MLP neurons of a small language model. Each row is named by its layer, matrix (down: output weights) and neuron, and shows model dimensions 464-559. Each number is 128 + 24 x the weight over its row's rms, rounded and kept within 0 to 255. Numbers have three digits each. A neuron's up and down rows have the sign that makes its largest values positive.
After each neuron's rows, "fires before" lists the tokens most often just after its 100 highest values on Wikipedia text that the model never trained on.

L5.down76:102099135130145123130119114120161120091089101134098152108154108125156138090108096124154166136126111119175130096113094120165114109093107088133098113142130145120110137136164125108116106142119119112136121121086107116201113121121128055106177160104123176119145123081130155103126105118123116141
fires before: "\n", "-", "1", "2"

L5.down854:136130167157159118135104142136136099106104136065118109112113133125122154145102104171190141134130142148104118116085133133135144169135146107106136153146111115125149160128141147127105137152118153100161135156128130120116133107126100137157152156124100106110123093101093162166147166129154141157
fires before: "1", "4", "3", "2", "6"

L5.down107:154167125136097132111090140116148163129140082181123133099116183134144136136134101133142102142122091069155117171099115153106115099119147110082144083127150159156100139094150121111136102106187135101160128111088122127111127115102156160133163095139157145148172149159142147155149115159131143152
fires before: "9", "0", "8", "2"

L5.down1872:178102152108119120100108123128119124132150134183149116168106156140079102121138085146094144136164152099137125167168133116133136124117102166136100143122105113095155106130105151111090127130149160130104209143082104145066118154126141115134139100123091106117142119127103106136154116124157095166
fires before: " the", " that", " a", " this"

L5.down1357:095070119158131129086139098134098103152091180172146114119162139143115108113110124113147161117145131149112131156114135099101138142133126076141120130133139165125127172104128116151121099107107128130105095156114124106105101193138108124115128137130121134121120083109115109095117136072160098109
fires before: "\n", ":", " a", " |"

L5.down303:137127167156130125152100180098136176154143116127100098146119155118138122119113164168092120200128145169098113160142085116116123169159142122153098126135127094116139149110149124155122116083157100115137132129097124104146150143109134124131130140158154123089137150118137137132141148133144104125
fires before: " |", "8", "7"

L5.down1399:178183120139084097102133129086127122083107096160101114150103144168143110121103124154112144068154090133121139119069186161135113095109118159126108153096128152129117126158050127163100124131195174112129105135149155111171136120166143140137101084129151133158119146127128129148138153134129124096
fires before: "0", "9", " |"

L5.down2138:115091128164113151137160129149152176129116130196186132125063141169155144153139139121139132130094122138116147105116110122087107133100141108104174170114097155111141107116125127117125156128131114084110134123137104126145106167122102139132119162158114121096088129091147100130137105106130137186
fires before: " |", ",", " (", ";", "."